Weights of a small transformer language model.
Size: 10 layers, 7 heads of 64 (1 for keys and values), vocabulary 32000.
Training: a variant of Muon for these matrices, 890M tokens.
MLP neurons of a small language model. Each row is named by its layer, matrix (gate and up: input weights; down: output weights) and neuron, and shows model dimensions 149-297. Each number is 128 + 24 x the weight over its row's rms, rounded and kept within 0 to 255. Numbers have three digits each. A neuron's up and down rows have the sign that makes its largest values positive.
A block is one neuron, or neurons of one layer that tend to fire together. After each block is what it responds to, as a language model described it from the Wikipedia text at the highest values.

L5.gate536:151127104153120129130128120152141164141148124162106135146120105180136075130171149129123108141132103139109089111127058113131142150132163117115134162099155094173127146132140109119117127223125149154097107166139137176129098131165113133087152118110102170139109195114137103115156120099062121140080135119131129145133120099122083134163123159126117123125121133145152148167140098130166105108133101155159135113119151098112153101154125097091127122152123104097
L5.up536:105115135095093160114143129165134142142157101146105096115159114178096133115144089140128115168141132159128144144179126098127179130144128117115095177141125111095149148154164135140092093165178113177119090121101108171175119137129137151142153180136144154109118138120100048126168108167141116097114102149159139170140126127133114109110125121110121137164112168125148148168170132155169144136102140127149142114175129139136117106118149075127138139112142121116
L5.down536:103114102120107172106118166154111110116144161115097091114177134153120111152153120120098125126047131114125146105159137074111138082126146142112108117102123136146152118125150139133143142255125117159160147110117132121177171132118118162172114154154128173104158113136099096167098139143106135145101106120174112158116160146101076134131117163157153125146124114134140108127124116156146101115120115103158112125153110127119154121160177133128109150120132155144
L5.gate583:100092160096124099108078113151136151083139152108144107114121128121136133174144122118138069145133131124159135100098130114126174133120109169067153099094115135107082150152102084137086146143088143128127108140122136135117161126097120147133118100114092112134148148105142093109158171087110147131161127111115119111093145120124119086135124126120131114158141139131104134126093125117119150159091148112144129142160153134148143104166142116118112158128097072158
L5.up583:188168164119116115141159117099165142123122112160109123123113099109167146141128137127155089088107126084146110106124136152124136123142144142174062159168178140140132148109147133135156092113169121123112107125121139116143107141160143097080119110141124115171157119126160107147151149131142096150111140159140160151115122125104135154094151116158120147148089129135141088136130138130141133116102184148125156131115119089160167120101087146146155130156146168138
L5.down583:151130113068084123104139146082137127099108138174074112165131119113160111150075165124150112083099113117119107107139133117114156138129106168105097095118144105112143146132152120136116143137125111098157147182099169088156157121118143071114113141138115143177150137117122106134112150124115123109135122138133172136138163115147084111101187110169124079174119114178122153142148112147152092138116169123123104121142180128116127123144121177144160131115143148125
L5.gate589:140124098116131127118148150135141123090162078110118099112167127135108102179106144130140117135157114127170137149067117141130118137148170134109102135117150133147148101149123123132151132125179139095131099153124119169195148133102164138148161126106091128134146136147124110145158141101132140150137107097116152124081123160160143129085133170157126115134081128137171165154118131112157109081154170125129135139125101183128134119104117106152125173137128133129
L5.up589:133096126142149091106123170096159126164153128177079172149137118150156151128164106084128117167139116101118137111135079090132135109141119115119131106165112111155154130147112136183085173134110098116144130140117088174155144118183115096135122107098142145084144114110105168112148133165134126134136132144115111082131125135131157145137154165130142119156147140152111092124126133144183119115112121114114124103137139094147123121106151127135136185138111100118
L5.down589:097123128107132126149116125153081172081184110149115080153144156117102116125131114117125146130083087111155110103127105073137122092149129151120129061111139141100159142110160129130083102222139148088132131135114127112142149113139103121143136145146168116152158082135132128164137094130191148127101100107125122155152115147140104127099118175128131131145083137128126154139132103108102150140129113168110147132132162124173118108126121151149101101134122125123
L5.gate864:149100096170147130092123128117139133100162100152161127118151124136134124125145140143089131102093120145147163097103087117190138124134142094124129117118111125160080161136115120136133142190137146093126112113139111109139103095121105126092124119141154144153155183130127126123135147159127153135148162083161128107112132117109136109144130170174115117141172097045116169143146122118101104128135100120116141116138161119082115123135065142156098098111084103117
L5.up864:150140141139106095155124100135129115121125108158130178122101153141128155134102097131161159092128099162166095188093115132129121141139131113143107147097125102121110163127136102159109163151164092135115151132101084120135148115143144173138159145162153145125151134093178093142146085131108150151129111169080141114159074145125166138134154167117145140156151156094126126119075157104093129141085142118127100132114139105120126133055105099120099124132106163090
L5.down864:093146112135141137104135149148123143125113104137111111096095116136170109160110124086135130167121135104160101141113136156144116141110108084163075143146154100148108136175081104105159191080146104108139092161064088137125150131136132110129158121110148181154118120111155080171110157148131156140115130163115100121138069133147100111145155186174139120113145128134174120113118148114150125169133131167134131160107118142117094139145186148117152159147142123101
Description: Line and paragraph ends. Line-break tokens ending a paragraph, list item, table row or title line, especially just before a new section or heading, e.g. after "...back to Pegu.", "| 12.0 |".

L5.gate66:162124117128155138169089121152152127137161121164112149111141159095117152116119133127133133155115151096091141084124092127150125135119109120139095094144127150123108117131122131111110128131119121097120144116105123113172131153168128151085144127143135107085115104133133150147134138094113114127106061137090138118177109143132173171129136137099106164094112143152125128125107122138059155133147115170122175091078122124120132140154107138122082134107155092137
L5.up66:131154127160115127109090157194157107073129091128155120129111078113141128111125110106153088135149123151146149150094094121142117149097143108109114186155113084110104105134105119129114112150092108148107152133152120059105112151139104155093115094118134149119134155132155158130108066097073115117134116136149103144166121143190129090153105111093152137142141166134119126149105159128118163126110163114099143114124074167129101148119171098174136119112127095105
L5.down66:090151149135163143117111098128144133132084132121132124140132130126142117160114091147099083138100123143155167106099123134141152113121162088121130159077176108145120096123141165184121100097125097119121116115143170130087149150127156181123128101126109144108148148128190088085112141160163140146126159116161124089107161104161155093162118085106113098133146097120103143130148112108135178117132155085142112150185118125135130121101124119127113138098145144134
L5.gate562:122083117120163110140160117165110130126172139117113122095066152157125147146090108108149118085131109126131090121154137122111130181097131104113113114124169097109163133124092145169146105157106159133137185104142096116112126165125122163131144125140141123109120093143122073153133147153154101129127093101107157074146120169148152123090068139114127140122136137116132103128153133159139139140136164141127119098147159151150147138090121119126154136129094053107
L5.up562:114070147096083165137133141171151120137148094157113149132113115091146131153116140120139113132142103125114163163106124073106127114092144148130133109117110182114130126149128121093138145104140111108118129119160087106142122119142143153124135144125138121143108140146124097120157153124166137129155161140138129141088096166144145099129131128119085122089141113064119093115188154114141201130144116133102127096131134128124140149152132125127109193100135140139
L5.down562:178130151107092127133145124157112106085126146080124114125136130137121131106118096130131113153150131099146116087138117130134131122104102146127137117148114120157106100160158090157130088186136143115135131149118162169103125134158076094106125092103117145116135155105093153121136130136130134092122134116141094130141123111090126079107158155108162105140108129136154136132145139124149106140149142153089145145120132141099117132129104110154143080134105153127
L5.gate793:091104121139070117125100098170158143111141122114107118129153139089132107127127146101090104144153048166131140085141108128155133105126132098155112120130154112104106089151087101187145114147137128120145167142132090148117124109159141125141074141143058141117125117100127113146102144131143125124120162092107146087157066149157184123136072158164153163167092172095077137088113097147115117111157120143125116135122153161135131170138117098125126090129107085105
L5.up793:140145128119138142173110143169124115145139157123130100158128137117152146141102105092132130098139116109141129116161111158099125168118094088169148099129155149127108150122120129158113104104100129186152144156103102098119100135162122125106136160136131185121138098122189144125080119122092101104138106121127122135156133100146149150137133118131124140122114089115121145095162136126104119119156120068161139122143139091145153153164108165102093118081063090156
L5.down793:131122144069088133148123134132122092134087093141160144129115082111116097145135129166123119137129129127154117133107108161127121154132149109137104156124093125112088106097132128143115157025127080143108122073120151153132139159096121150094149152133087111167129125116119115085143156138093100152123122152160178151153126108112121118120106108080116134027131167089157136163091106154163129206130094145137116158145144156105090094154137124099109158121155108114
L5.gate883:074164150124127123113138099087155141123136141162118185145088106110106090154086125142153116057109152101156104124123126147126122137094127127126101117094124131092108166147126147113186074148125096169136132121147126141107111163156119139147134115120097117172150095109154105165123078156129133120160153121116131111151110134129162162178113166122165144169142116115142106122136133107176125130120119093131090161144093146105136132076115199159121128122115125109
L5.up883:128104097160126132102114106135123139134093116125101147121092096127108142149133113143121179091152093120142116108129164133106132118167183131149154135124144120069159133120105111139145136031147107108137133125099111107131130130132098115073108117081129139114136166149113106135158122150104144148107160149118128159144104160141144138144114188122116126164129148100118088140122132130127130136157146138120075110115098157100130130124117107137086127105144117129
L5.down883:114121121122124094157138100128121136184127120165162170129151099097133117158115144130138112119132065111195142135161141124101076133111121146122138169125096102105094105124128124135158169106138077100090077138128125120115144128132136166123162109135086125121147119109114140107087112147098121107103154115174121089087096087116136099144138088086109121110114115141086130076122097125120096126139124113134141124104126151152133148112117121120177106100116155144
Description: Range and alternative connectors. Second element of a range or alternative, such as "or" in on or after, the upper number in from 4 to 20, 50–70, and "to no".

L6.gate129:118106125114111174141156132165137147155172132175122155107136108121106127129140096145110131129129134143090146113113129066164149103143159109092149167136132115123122133164113088116108132118159142128110131101135125156135181127148164110119142092091105131126147133121112086128141136137136145121143122091115059129125116161123118139145105146132151182155115135156112208138123092124139098111112115164149106124155161114133120132116146085113135126104121181046
L6.up129:126143152096151118102158090138139178156162106135099149095136113165133132152123148141136123177126159132121110135144086114133160143171114131124129103141151119213134100110144140130127129213095162139151139090167130154142091122132124178114124161147130134122101167132107134089153140110144145092117074142210114107135145109087111123191121127106116123135130136143144153136121151113108129115159107119112125131140174138148145128102143180127114177149113105124
L6.down129:117099174077150142140153124141149133129128088125148134081157138209132124167168142140140143120151135119083172160154129068172121105109135087114134136136138144123115143145118117126139119169135137112104113116153152121141150118095143153135174071096101135122119177119099125140152112106129116096090130121118128139110146121098087129108152147125143138132133155130136118128129116128110100124135136132157147104094148113114104154161115151109106166144112144123
Description: Structural line ends. Line breaks ending rows of Wikipedia tables (after a closing |) or finished paragraphs, plus closing == of section headings like See also.

L2.gate64:142108092160122149160093130162090138159139116133120136110145157084118109147121113126125112121118146132139128095118146140136125148163108108147136118106135141150115093140096131136129112122140106115113185121116112114126150144060106154151155136111145141097146106148114120130107077152183124159108106091117137090102106138186105149175152097151100113123105156134118132102118135129121103121098096105144122127146151113169156139117150125105131121113104168124
L2.up64:156142103104094136161187136164141120158094147115112167117118109135148117153131095139144123164143138135103137160106133130129100112160116046160103127131110097114173139112121112124132155131109143120142128159157146124126147128117135125125103078122157161128116116102132111075137124167140125121151114084120093143129138146141139124153127117126105102106137099118135139138131108111152128140137112101153166140101135112096146122096129098145182104109113129125
L2.down64:149158149108118125117153163104128158117118131109059087136107130107146140122161123141129139116231123123115140154115127100109160073129116137138156115153089131083135089119124108135097110251163140123127127109134177119164158162131126141139159091120155140108111103126072105134118123111138116149143116150156087128149123104128149164147115160169163121139143118161160154147137086112111111150120144122139101171131112114137150142119153117104129117141068140133
L2.gate136:163080118140070118145108107144109143099149153146130110135120179082127122172111119133140120143118110118159112146121176120105119114116181127160159125163125125177133139173069118152118136160157131142096120114123061132152148094138100122145112135144143130110181123133084128150136094188156153142115103147111093090127140136118176090151126122159138102128083129093155112115109161132123131100093120113123131125120137137124109152098125124144135113124148173124
L2.up136:124130144122108108117114159134068110102128132132164113073136089142131117166148165160160114141138105141126161104188133143121129071140109074124087131093116130102125125094084147128143144105101163134169104095102111131118159120162091126125124133173156131133124160135122139113131134122136109169116123113111104128151120091090187157145124139150127141143112158118108155063106146149148137138139112113111104137131116180099119101140125155147139142113172139119
L2.down136:121108165098117112098101109142136142113172117161170107125132129140115143134169134142165115134115083176109120154161140106159097087113102127130122115105107092146139127103099049108114133179114161145131110123099168140107149132177079127063141131111161096116157140160107160098116105143104096158153123133112118110151105094104151111142132110135135133168121134121110187138155139168130117099148126162102108133139113121128122118119137124102131122141143125107
L2.gate854:094091161090105136107132092106112150085125142123094144143124132120126162122108156123099077124145133126114111150098172132125128082093131109082149075122135113131126136100118063140103132144146128117105108081110147114091104110090153146148173116105126158153146132146152093165109115118164120158093149101105147112135140136108142146149115134148096093135137118115187130091122151153159136147155090102189086155131130135072138150124121075082147152130117165114
L2.up854:110127087159096166138124164148135094134120147113092141100156153114127102121164139101116158115136101127128144107140139113093116161099143142142135106107105142143119152148128118116074117128104138110138129114174110140147130096138114151142116183127155171094113108112120140148146138116137176132105146152126158115165150173140143116169145122138123114183144150103138115109130129041140116154126141125113148177155113092134149153122117133142144105158131156134
L2.down854:134126107164090152134148170118114143128170129093110140126156088151114142149143096123105117112153111094163157114113110119097135144112166134112069132100077137119135107107148113121069174176150143097142121128136174109115159117137127127109133141156160172114142115139115137189134116138148150172174094131115148138153161125120139116167126184152140090160147131107152098122105148117107124126106135109108148151108148141156101133153105168107157129117145085093
L2.gate867:155157081101110125116125166089135110125101186155130119104148130111140167129163111133127127150147112096157126129117151133180147169133113116112135135141119084108172170129115120103140093116128150109150107102141133172132115128134131128133174113125091111138148125160117120133133149100174135185119147109095154042094160120144123145095151135158139146137129118143118127092134113102113091141163084153128097154111107124151110088138129130131125114148095116113
L2.up867:154108149116117133176154106074146129123102129131148129160114103130125178116128163130143166142134132126156151094114152122121143077102139139127103108147109113114075117129127162088138124128110160105156146099107147109130145111113124089161141167137149143134153117091119112105159153196163135088118144136140108144152156120155141154175118153102124102154144106131113094119135117103128102140123110131144140162082107124152115142096102139124126105070102137115
L2.down867:160164116116099140139126171127100098110080127149135156099159139090114119109131137111123143129103126135153125119156151100149131140140087111119124149126132121107135133160123124117163120216099157141165103135152115115129120168118125095127150158146101110153131115097111117125122139088149140185155160103110117153108161122133090103098120110111130147145145137153194105132108113110150111087137097148102143115087128107131119104167127144143129111154111142138
Description: Paragraph-ending line breaks. Line-break tokens right after a paragraph's final sentence in Wikipedia articles, usually before a new paragraph or section heading; also table-row and heading markup.

L6.gate190:128121150108100106150085116131084123146131092191134170138160157119087126124130071132153130139152108141115114141076120121159146097105110156136075154149132115136160159092112155127130090090109135125114155126114178147140087152122175119096106120107134160119173155145136127128114127125095115119071157143102142134136145126123120135166147151131129132138153127152147122125143111122076107144142141148121116097135174125120123168175152088099151134142126125121
L6.up190:111082121078105117158097126122095111135107086148136181179168095132132117153095123125105101119146124108112116083125112086147107144107110163118092123142089167141111141126121141126142096123129080119129169150150200141137126102077141125097125084159119182126108134164169148153140096120113126124148119128108155112168137119111141107150145103131130148112120102126117118130156152112108139165137134117122152123144126176155129126159136134105138152100123136102
L6.down190:139140157087134104147107121129140096165172125174138138102112137121131165135154124144127104100095166114095130141094142126117135126099161144131129156121141159134154145111098191126113152000162121105131158150147155078103115133101110133107140108118119140108170183106124148153149112138144169120138120070089159138149168140129119167198149097108109117106146113185123127114094135147112125115139135126143133113135143135107115155094143135128130133112108116111
Description: Short particles and word-starts. Short function words or word-opening pieces that begin what follows, e.g. "or" (with or without, orca), "in" (let in, incantations), off, not, than.

L2.gate65:143138104126120096139126156108118113127127137054156102114106095124143130135126109101078135108093130161147133129123141161178153159148136121113133109116118077098138066138130141084113135114124136110172119126123089110113164096119114146097143079116102124104089108112154143119122116144163104116111134118096131124135134158126151102117121106160174135138104153148163165101143150092116113154093075118117116123145151134130100136143124121139153133104138154074
L2.up65:138113127150099164131118161160141125106157103147114128132087135072130147112122128127120133117111107098116117132123137127120105084131143160126152109160149077106143117154125156127142134127115122102130108135173110128104113144106097122130133129098137124154122185128105136156133148136144120145123129146140084094115135149141162147100104183139111152154118136149157156079163134113129137132066113140112181139096136156149149102088159138163158138109110143121
L2.down65:136133114117159177142121147138141138131146113101145106119090158149118148135146114144139153088045136141155107071091124103184137140120153174130180115129153155105123128157112121130126120164124123141112169136071100115095160068115103125116141109151170174121108148131126143143090146143164130122170155101136140105086072114170136138106125165110138119110119104125126130140126135134132156170103147143098160103114135186143150148099134114151170102100085142156
L2.gate247:102154143112157098121104161150128117084143100103153093145119100117090095134133150157138121132090118141127110130141092132117135085110111164144170132130113145121123118138132115097092155134150149155150188187090152128111118136167068138125185083172156150147126132146123112156168126150136107125113117091113097164130129133104095118061122128135099094138116148103154106140109117150064139164118132119166121149106135182124169168135103135132138146120110162153
L2.up247:142121131113134116170119134158151163082136101057149105119107155082075158179125146100131164109090122131129145108124075122114155085100103160120142116155122121128148107121166121137166139094122175108095146131121100132118114124132127151111138132084142154138117157132151150171151128146166106084112131123103110112144128152148139142071106108133126116062132142153115123105127106144119128125135141157116138133101095154138177129103105092139122129115131130115
L2.down247:123130084129137128129138127110150129130116107128138077119102150092173119156114198124122141131137124143159108112109147108155135129090140148138147091132162145109155111134135104158166103226095128151115181156130126120138079130164117155119125119126116135149122137154104104158140124146159181132139125132117127124149122118133120103088129145111148113148139139128126148107121128123130167114118140128129115149060144121116191143125094125137117147118128154130
L2.gate325:111133138131147160124129116119116112093107153131114090136131095156107121156128095171099105102147106135125103135135147116141162129134175105150129140142143137138105130138182138101128123133152137115140147141164161135128130111119123142107141178106095089120139143121141168083111147165124093100154123108097123118132129097158127126120107118144105145102102134131157143082120109141160118153117100168144154077125121158131109142076152181143164153110081100148
L2.up325:144142134133159088140134195134123168145154170150132155102101149118131124112095128113169146156105143130130095123169132124163098120162093142124122097120135133107129126157119131158101137125175206071097148097128097111133115123133102109134124124112136136142098111174149090141091109149148120138154130115174121174114150128105120086129116188120154116151116119139151089112139136114130120118133121150136107135096123197101139142122094130114144119133103118092
L2.down325:111122153160123130124166149119147138148132131148145122125114145129104082131179110167111096154106106102170133126122124151138100156133122119066112124120127156100127099133123104146094123138138133122174094109116114100142090105138104133124152125089107153151103151140164111197172149069158151142128144101129153143172129141156069079162119178156102125143133143101102134144125111140105120119162136129127132115107116117119128127159136108100181102134158151097
L2.gate406:147136199143135176131148151169138122125134105153145135119121121120153149162101129133153168127160113114112145147121110135121166176131173169099128141194121150122113136130113154142158097133123121152100141132146116155141111144119095112130123145134094164101100101144127091137184108123148084083118095113106094108134106087111152118083140164135094113168064130148100113138115157161093154150080107091117123110106135153117164110137076117138133132102126122124
L2.up406:124162148102160137096120095155125125157092084078143094135101152123118130178113140110091156125138124116146134142115147086139167122162127130129148177165128137139111164079132146169122188153130108120125091136130148146184105167112103122122128136123108144120076150128150136114151183148149125155129108127130096117140129150119151139103124166102128121135120123131137114131144165128152158150122142120154109112095136140123143112087147137174094128144134155125
L2.down406:129093135112129176109115163122122118113155115123149149168100128110119142128112152143126105144115110106142126125097099156138165142102123141159121141159163150100176159124142157171180135177161142117107150150084100135102096100123109097142132115139097176146090110136075153098106123132150105127142132172104092127092131135116104145068135132148115151142126157134101142152103119137170125153140128103142111141067122148133136144142155126155124124122110139124
Description: Standalone small numbers. Small whole numbers, mostly 6–20, starting a quantity, date or table cell, as in over 14 seasons, On 25 August, or | 15 |.

L5.gate179:179136134160143138094136125106107156111133126096152168117149110124131125132133113096154144170079121109123090204101151111115185153071102130129144155102129178156146101141156106144112113134100119069164096138128105141141145127103106160128096119118119132124164144165117124130179125135107099160159113130141125128132119103173131117161128117108109124158109164096084121090141136111147139146151150148172168108127124125152156118127115150107113094136129159149
L5.up179:123093117126131117112132128084158129108129192128146135155151132139179112095146130132149145097056133124145133118086097156142161142140132137152101100183128117133134119129134109159125136140088161156113151141107143133121151157112089100154150113049115144142136100131171098110166110144171111151081131139118140120155168144154099132130154140148155108094114110115112127097152137105160135143150137169089080133110137114148101143120171143130143160147122125113
L5.down179:079110152150179133136134125142122104101113114125146126098146120134114139136074127105146133129111106140103134138134121103104170132170164144089184151095162111151140095083164102118136135173157137129105116150077107138129110143124131133113077180136134113125093126108100097103148127123071148105197118133162163127087102158110144113130134124139093154184119130174128120138100158083133122108143119142112165138118097133151144116106092124128151135110148144149
L5.gate382:152120136112169148145129150094135153138122137156080112134111137139108114116120138172122086181143132147101107139106126176086147125107085117132159110135149116094113122121137119099154135100150141096136135130125126159110085126106082118103133091106146192167129165159124161137129178160108101132107094101112141112145103152123123105138138095132166111094147155088133098119114087142122146144106135147141130121118142114112150145115145128111146144114118081123
L5.up382:166118160108122138111086145106202087175125149077153185107084103101171129107129145077097137158094120135084118120119105095142154142081132132102118111154103124174133120151162126122119136132136158136140145128169101092111114148156123101138121127142132129120160140105132076160150119146142140101103109119142128145153117129148111155125134132120115159147093157153126125138135108106116095120156188144096099137102102166126124121109150088112114076133105181109
L5.down382:105120133150122113153119142156140113166170103159180103168147060127092118108155120142152126130155104154115120104128176112123171172132153119135137135117140115132106104119131119129124119197144121162111158128153136147120140107138112136157085142135128142164156111180107115109109077151113143123135133085148099119093104120133106106090160133145105128156100099149123111145136136102147155121136115145103142157118144139125124123131125096138115120115162129144
L5.gate588:162191089135085118115115111089144112097109121063119157105137155158127130118117116120090159103115124134096131051125114151136136092091149109130122141110129097092139113138197140151136118158119134145076097125117100135163109132131092123180133137099136134159125108126130130138133134129167101141157154168150122117122143135150162128143141143155095105121139093133133134165135175150114120132126144152090148104085153168144127164110136134113110146111079120126
L5.up588:099133116112129129160150068141153151161129142094142178135145132115097103135174124143126114133159112142135192152076096078135095113139107151126136121129102130128128129143118157121128148145136111125107141123150129116124102134115144123136105139125176129130113141155135088137109131162149190111108125155115076148162112118115095108163131135143113152076132136111166121079169125121140125166091153112124130119123131141125139113138121134098098109117114143136
L5.down588:093124137161155095115167113139144118119129137144158123109122131151215098120138114139145094144141123158132133148078136116140127097092110144108157116128125084135139129130141139120099150168118093095142120168130149113125171186116162091140126169091117111128115150118114139128154112107105162109107114104122164112138118106178093144131158127082090113097114086106128171097155154093159137139148127132148112110158152135118120125102146135122130134127116104155
L5.gate795:122150140120106119132128093141183154130136112118103101153130137145118131148123162119135073143122157143139144124110142126090162125138166077071087117150162114136167117148138129145119103127130118128116127110115136134124168141105161128099122172128112130114135113130129134107133136161116119123098119151120106083149112160191152124099142111162112132102136103119122128060138140108124156128136099145081116142130125119128126133138108106124160141148139124176
L5.up795:119124114085154117107124137122099122149167136101115152129156126155121095140154092144167130117160130111139130094163116078097146110189139091144136155083139163122140142119102153130145130094110119173120133132118163112120173117149190116151123119108165167141139112153109143100168123159106161123103114120110119145099106116144100086119113104156108104076127085157130128108180130121178163152132150161111131109095096103118129131136113097105141110167119127131
L5.down795:134101098113123146112105126174102158099139120121156138135152103113145185136137112112126094125121055114109116104167125141140148116125154121155126090133086129143149117119093086164147121167147123111135126117094108130135184075126186097127147133161137086133108090110145124142114137122140113123123115127117151139080156140147100109068159128091165123118127141105162154115117118110136112179129129143133136146097145092126107101107108157141132156161137114136
Description: Prepositions introducing complements. Prepositions right after a verb, noun or participle that opens a noun phrase, as in known for, criticized him for, act against, due to.

L6.gate502:138108094107137121114095137161137115137179161120113148056140166093142134148127084154122090092111139124145140102109192152121112153139152092107159127125131118142126116112094146141127106137114146144096126129117116103128147116107213077170082139121129119093153152128157151134138145113131127142105134091157131190140129152102120137102125155096068084151126118174154127150175139080127145081149094152118066128137145117113098113138118143142138129115161119112
L6.up502:108147136104161148152103141133149135130119146083139135109161116123117143185155124094164122147168130146169164113129135123061098182157169117147167099133135162108154095176147138125102144103133130163165143145115097173118128132142153109103118115157156106098144152158114159153154123142117150102104120146155133156108110139165133115131135138109105094140183120164132129110152122113163151156136131090124158146134137114142098137112103135156093101110163115111
L6.down502:095126118121136089142131149153100173120099129115136120115120107155152163155097147109115155127114115112111106144141094132165159173120155154097130142080113118099143164097126149087123169149124147101165116141125147135182134113125200071178168131135130080159125109101145118184113102080118136122131125164080133127136177123164141160142117125172163113091080125138122129105162118136071107103133140137155139142125131152120151162096081120152088149132095100178
Description: Causal preposition completions. Function words just before a noun phrase naming a cause or object, strongest on the second word of due to and because of; also the, a, for after verbs like against, following, compensate.